config = dict(
    d_model=384,
    n_head=2,
    n_kv_head=1,
    head_dim=128,
    activation='swiglu',
    norm='rmsnorm',
    rope_base=70200.0,
    init='trunc',
    optimizer='adamw',
    lr=0.000693,
    beta2=0.99,
    lr_head=0.00456,
    schedule='wsd',
    decay_shape='linear',
    seq_len=2048,
)
MLP neurons of a small language model. Each row is named by its layer, matrix (gate and up: input weights; down: output weights) and neuron, and shows model dimensions 112-367. Each number is 500 + 25 x the weight over its row's rms, rounded and kept within 0 to 999. Numbers have three digits each. A neuron's up and down rows have the sign that makes its largest values positive.
After each neuron's rows, "fires in" lists the words (lower case) most often at its 100 highest values on Wikipedia text that the model never trained on.

L3.gate79:463510479492489502453536511468540522480526520519496442484516518508504532529458557491501524489532514492525481486537521510490516531510471511519481440527508509508539497473517488474472540535543509535539533478534470502505499497531480509491498513535512508472510522509522509478419505496516475508497489506506497499507505493446521520506544542487525495498537513521533515503479498516530495447470485557465453503500491545529492510506473514490543489543527456467506523509530521475488555467489513512501510468526489505473504502539468494492508496497487495513504464481559476498506507523499503520472484539512493538496540473511513512495493486463512457486527505572530442526471499495479482517473530520543474492524552474516488495471507519476503485493491492526493481466522550492510497469507536
L3.up79:493493509540483548503494483445506525555492521535469484501472492515518492504492458460513517507483525467499477514482521518517520505496494506513501525505502520492505472487517486496478483500532500479440480542511476543516511470492552510464486512504508480506529553462501537499522520505466521526491475516497506499510502444512506482532514514495475509529500505546516513466507463522507504560508480476514519464468471513473504496471462485496493547476476478450492487408493515490486491472484518515513507479460497519487472496484525461473521519487463515462509495483489505433511502533540534557501504523503536443522515524491497481506540573486522457504482513460510529483500465526492495505480489488515520515535478502497443518526490505519499490478512509510500512483514491498511515544478512
L3.down79:491471517522508481457537531480501488471529522521507512500501472508535505525485518473440490486512478453497497471496506514530509462486482482485507481470498460517534499501515499459491499496530527484477458516523501514505485458542497510501496463497518502506498473502445514496472520505471520518456531537521490491502516504521509493525533472486481557477481515509546457475476500525499496501491528490478454498493477502493438526468503484479489518490519484503531519526504493513502497488498500522547530474508525524466464539512541461490529514516496504530477512481493521443475458475507491468509549526517513488507526533478501540513504525447521487486534495503538491487448538521503476520473440512481448476476512553509496506531513548519513522502484477533514544479470466531494503516503491
fires in: "later", "subsequently", "eventually", "early", "soon", "also"

L9.gate458:531532581504526479500510504530475454516469525507501461518523475484509513474485463499490510538503463491524466539549521437473511503481512479533521500536505493518474498500493479529526483491553521493514475498522544496512452509486514512481444542480501506469497464486480498521498515487506473478495518529510512516467531522498449501520518483494472499525523465503519514513511524507526522551548487503542500514514507518442557470526542460505479554484483544493514529467502515511488535516510493454468523522493503525527480470472527502515538513482504534473527493527525479568468509497478506497460509498472476511474517520481471438500510519509477497483488500513482471528481565479481502517464489494503470515494507467472515517507509504522528492520493493482530505529483510478512517538482502
L9.up458:472508459521513494529526501496465555495528525509507501491454489509494522501498510493505504518506529507474534488551458543474501479488504505475488503503489505504481434451489498459494550545516528531478515482504477514482523502497557507438484496568536504523526491441486492473502502509520488492517492461556488492500507440480518502494488503443537468499527543484504480524464499480527515484505471525524522509529569540544531474541498467487445492474495503527486485491521474483492508425512534509438470472505469478529515504498482518467470537529499474508497540505517498516465514539502513489499514508491508501539533551476492531523513497491490504514494455502506550473561508520515543484530519510463515496496488467509467522482511494480489473519462507504474504546486485509480523524447528
L9.down458:516531534521491503478472510483473504525510495538477436520481513486494496510496458513508503492504539500536517493509512533459481531497503518524494509497557474472489511487472523472495446522492513498483469502511513476506487509491491520516491512514496538503491494519466501497492489494465522512533473507485500507479535530528443545510494477537489529531508494505503492493502478568548481484494441480464490474510517502531497478482501497502533539467515538512474506505503514532548513538474503423460480474508471515439521479521453511457520492432492509509458492484536468521515527485477488560477493462464460495522471505477477453491499505521498546479506469483548470538527490483496535486486456477497506515507562511448489521498523489473486496528533507491503523527555541503521487480511485
fires in: "of", "during", "following", "to", "upon"

L3.gate58:511524498453483465522487483462526496517473498499551479479539500508500508508485498480516465513489468495502486497469533468508486504520556479504540507514515469509552467526505471462476457514536478536495494483521497494495524503496500491489458498463436498467512534531505530449528531490464516504479479539543510474463454534456508519518533556501570479515534501535481538464493488500481446480518513481515435470454491507469473507472439512483498481528472481523466484475493516495532510513507450469536491510504536514484458477487492520466531516461506477511500544465540499488514457487494522543487546510509483507484458495533453506480506533502482501495478555516491486462482510505482525497487520480533518479484503486501521474520513483459473470501534504492520514488551520476515488488508502
L3.up58:519483485526504477496455515497504494491521504509503516480495529503533521507509497494475480542461486484503512542468467527495547537516478549453470452509517471509449496453484502512542517468482515466475505476496496512498508485440488506536522509499508468546483487501496525512468486480505557465512477505468541506498480497451509504529494459530438510490477466490459540488535525481532544501431490505464516452513492510500499515487518498527496532498489526485577503496450545486501530474547475482455492519468493458514483502495463485460508500506511513506498439543504492522513468557535491503522497485484495504510473458472535494493480494505510538484501528520523466500473482529511467505467510505493511470538521497527517536490492473511518444526474512560503450494476469492495491543506561
L3.down58:524480513503519517510536520485535490506501504527476484453505468551512523514507528486511488467496486474520490451474482499522515516462510479488471457473522417526515476520510512514538493499505536414555482540494514495449506494481501479522503532499502495494502481513569512516515519509504494485497543548479531523513562506514479466500538494525494491534454481535518507471520545531541503522455491489552498443481518479493523489479506500473473533484472515500506481485495492505491525517525489521523497502485512427459488529484514500454506515543495505498494511521493498503490465542508541507540475492478515490581492508488511511503482490501470518524502504514505505540511505521515513516507515487515489463524483501516497511476448525486548487543529524518521522477487463504502541547548544
fires in: "also", "originally", "later", "subsequently", "often", "still"

L3.gate601:522505447525492466515454491493520522499518490453500472464553475530477510494537513533479530527460508486505517517502520509533514511457525528512466464522524518521523517479547445485496489534581475509530476524534530506498515513492497463512490509526474464502526494490487493506474502495507505439499501525485547488494490512488508492501515535471471512494507484489509561497486501503474511485508529476493537481486455508505449496522444572508531500566521479493501505500473477514467511470514500495505515500467463514519500502483529458487526506454462523480527493496526450481500491504489466462496485521485460451514535466500455508491503476496491514512491486509513553523468494520484513503475532541510480516488503486515504480518499527441486503516489507508508523503521511475490503504517526
L3.up601:488482492462473505539483520496480498552499479516508469491525517523504448462506533502483522494521442528495504511519494487469489543531510534524520492454488542485513495481511513505542480478472471498508533478503507532521475524512516517516509458488511537444483532501492505562537475525494525475474481486460489472520494471559482477529495495500485541511510481487503522510522449495486490463524500509491523541522504472486493504494491525489552492512494524470450476510434501467541508531509538498491548536492520515462490502483492515493506529519543482496492512499453489502520494528500498505499511471451475482504495519534485472467471545428483493494542533524495485504450453463503512516502512492516511494460476486491508507482505523504491544528527483549535485510468490501490485503550462
L3.down601:501526514497511497504538491503515500514503514523531473521519468484535487488521500473516520494525498493487476517527505495461527527522475521473523497543494505488466524491501517539501507470494525479484467514458483493504429487468513477476517489513481463497487493518518470461461533480521513474520488510520485517481462506503523494539490492513522517491529514501508502522473506557545465450503484452491474507514472494462477519467497466522512533446558497515510480464495525514501482501489461481522481522496516485485506419581509485519519489541502488531474534464479510542517510503538534491481530491514488479518507504496437510507496485459475494488490497501507467551477503485493520510485493514528492528521519493451528522490534483541497550502472473470503547517488470517502471556504510
fires in: "later", "early", "often", "also", "many"

L9.gate602:501484512498496543518502478506476431515453484528472510491503485492531460551496479488502461531523482547509435481517531449490475502465451521525481503493540544490464509475539514484533457479495473512501505508472498460520494503537499494479497495472544499547540497535505476461483520516489495475554475524471485477506503488515501499463512487514463481522506486485471504476493521521520448504514503508506543512510515492506501476541477512531493509528476480517486511491510539506537496510433495518539493526485509520489484498472526450512502481471484504501491475502498507451507475486533546514480519494457540469492510488535483501463476503464508532501489478491527504513484488480491476534464483545487451490482526542480476479449498501522526483489477477479503489541527525532472503494546529
L9.up602:501478467523546491483486526505506505485458515527505476505523500499528515523503489469526494492486517506481454504450493527499550442527514504515480540478491445494523462514513490477482503509511516457514484519473546491463466486482500527532498512505567522466530481522516482479493554489465477486508495521508504511477510444472516491479511493508503528482489479522491497488519466505469526527469521492464469444508494505490490487519503492504468539489500534455482510455486483450457499445510498526529500505494474438569513521519531487472496475467494536473523546505463513482521513517499513522545483554508473499530550496494508490537508510436506493554499490459507488471478453448510495521494509511497519502506494469508531538502513472538491509488489510508485493532516494512492481509558515
L9.down602:503459565539486506476524449515496476523522511485500500480482500453477482521490514446480486510497498491508538461483529449504481495474487521509520496498530525506479513520521546484507480491497541509525483490488503510498486445519517478456536521540472469498521473507478485515492491513486527436472510513470475463514491522525587537493471514506541506526504536531473490513521488505471488495528492531494519515529458497464481524467504508522483462504455522513528498480457512526504453499494495476487515523499527493480522495448464491511527481525502500462491460566497531475539550484501509492499518516509491493492504481533478476498499549516479484473543518495529517493488507496511505545477486517512485488488544528519472467465520512519504501517470492576523541496534479502540485478491502
fires in: "100", "50", "30", "40", "300", "90"

L18.gate345:459477545513491496494498492524487528461511517489506505529489527515518511483533472482518500493497502548490467520492486437548520518541531509497469517504510503516492512470436509513545517474505481565523539491470506500505528481542556492496490552516484499475477503520488519519473516489517464493522505490449534498497481489539519496464499493499517492483486485512466517490479537459517498524487515463456519521529533490487532545489485516469508460490481487466510543502502506507487506495486533497500520509514537458549484519505464504540516505524559531484524488516556501479453509463475524512514497447511485519467492488525507509482474545488490501512461530456438449490475534503530468512490522512507517512502479552514480555489507520513514516514466521517499521498477492516524528486554512
L18.up345:481519482504542431459490470505476528520499518470491467509540488514495502543482493456411532478489456524455493511498493519553515499525509494469490494517484528487499465446495499486495539510481507523496534500452527515516518518492505495491463498461532488480523495514566454491484538491518495501490452442497483493508552465515574459451497465523504488518526488527518502508493485516509480482482482479485531532473495531491465530507484488483470490488495492457518510479497541512492529443493523566557480491476486500512500473501486492443478514469504509504509515513497486507528473470485496527502517501508526476519548527499574484502548482490476492494499511515513523497532528505538481481499541482477511505547553508485504496506454508441458472501514482490479466530468524556487503508533492
L18.down345:503499542536503558485514545531504481499488529517502495476510495508465488485524498493555493524483516516519470515508507473531491499521512497493511516482516504516509542476544514558486479488508545537452460516482537486438463463460495509545496545487517489467511511507488461512535495460477503474501474530530488465528516456497470519527492533515494529478512517456461527528483529516497504511478481463484490516522482479467516503485536495484505503504480531506468504517429511511537508521520461524475541546531525525504524490482516555524490537515537464484523455484507494521491506500503500509489496516512532543511472522510466475468454470494507486502485496481496473519528491472512514492525461512499503533492525507506503582511500488523509518506448520510518462438443493456499532466515530
fires in: "of", "30"

L8.gate632:495507477519490523526485528457503508510533539545517525533477536513509498547516519531451480510492514497508473479516484470514504461505497496482478495534473541480484539522550481526516506497507475486519516519473492525463501513497480458528485471502539480473518476495505490498503515544518447515476507478449540499466484475528455478512550462509518508474545470490476457480505480507484520488468489497511553502518496464471506478513493520477531552451499483501476500504489520473499544491450501524542510536484493568516474495481497509522534496448487464498476448509465527540510533469494478529455488474456461455531483494518527515488489535509448529495509491462504477498563475480491496476449453490491464468438489553532513507513500517517493521532461515537477455483477536521536496476471558
L8.up632:520498446509501506507489507520504515527499474506524505480497489517464500483540512456486522517521467504449506523462498530508538498517482505459491509530492527465497530520503476480519536504490511501436431504464499546537486500525493501480502496542519519487469505521482511526477483475507455529512520490502496457522548488491495511507466504527535553496495493510520518513524467476477524535458530456513492476476541486511502522499505464473541455475517514506476573504500494495545541499498550486516499423489457485564454522512515493515499520509553534521499504526475494525530532469474564472444500470518497494461477543510521525513547486503479523489481508495474542513497495484533492527480494529498515515514487514542485544533457515533486545505476496505494499523448490515484489528473486
L8.down632:504512512465559518449465523520443498473509507502553494486487470502476520485502488515536518467521483488534495589493514506532526515502499532536509508475475528475511504518517531487488485475467513545437431548509478488517523532488532558482514498518450526509509540516508489508527488449487501482558518545532429475482512526495507512480499576541496488503493522513531539489482502505505528506533508511495470535458498518510501532490486482508487474505498503523505508514499521506525467513516502501476525487506513467493477465460545517521518486520534499489504515501517482497471492456461475498543518491496499489536533491480501504484503492487466505492535495560505488516461531510512475497487510506510513543533544495492480504517494527457510483476531528464528508518506457515489498522549500
fires in: "of", "debt", "between"

L3.gate802:526505515521479534471518454502481531512472513535485522515506466501523527526455502504494531501560469493491474529532467503506491509471458495522508440484512497478509543499510510493518466437484554490485463500458535525496493498481481465461496514492513483485475450503488514535478494508525465496483482483456508506498477520519519499546486517513480533530467497517570526464488498492462505478490514519495520513496543459474492514515457522531505498511453475494525524475530502556447465509495491513537471528480495548491486523485521481504530507490485481499529467497520499528472468506494562487496494502486529535556522489537509443503512540471490476518520492541465492500513477525519486481488504452499465540501485522477470520450478519525525499524506525525514527464487531471512533521463475
L3.up802:492514515497506510507446472486532496466486498501509487508500469535545517506507530487510538511567491492523503539493473501487496525505506559452523491454525509517528472534486483498459498518489531520528466478470509502481480506504504491490479508453495483495513509488528510475496526489510536493474499527475521479475502515547534508468561484481528480500525521511503481487499498546490465489499535522484533523457455469504491518514505508464527496546472485488482479427512526490548491524500458468545504519537461531532491494508517476457502511456489496496514488505473553492551485539528536529494485532517476462480526519467470501499501515501477481539486486565512533544486483534552509480464506491510504485462462508507492483534472490459514479518484497506457480481534565506460506479447532
L3.down802:460458535527510509452549464484495524487505494487513509500516474478512517479512531477492469469504490464480450490500498492464496509514521490463532531532525462445516517517493508529526532514508510504520503521510461506460502485543513513473490511491442471461466479497520437471480511515493501471537455489532504482468475507529467509482486488516457528457502499554508531508488486463481499508485515489531515479491495515501528492505542490532490455499527489535496510442459504481495493501523506454483459474496554532514477484546480487483498515522530502485510488513486510514478506498496543538523475531533481441478483532511473525508470534455495513478512466491536484506477488469514522507509451505531487464476507530490512534512487549539501537491503501542573495540519500515507511484524498
fires in: "also", "both", "eventually", "finally"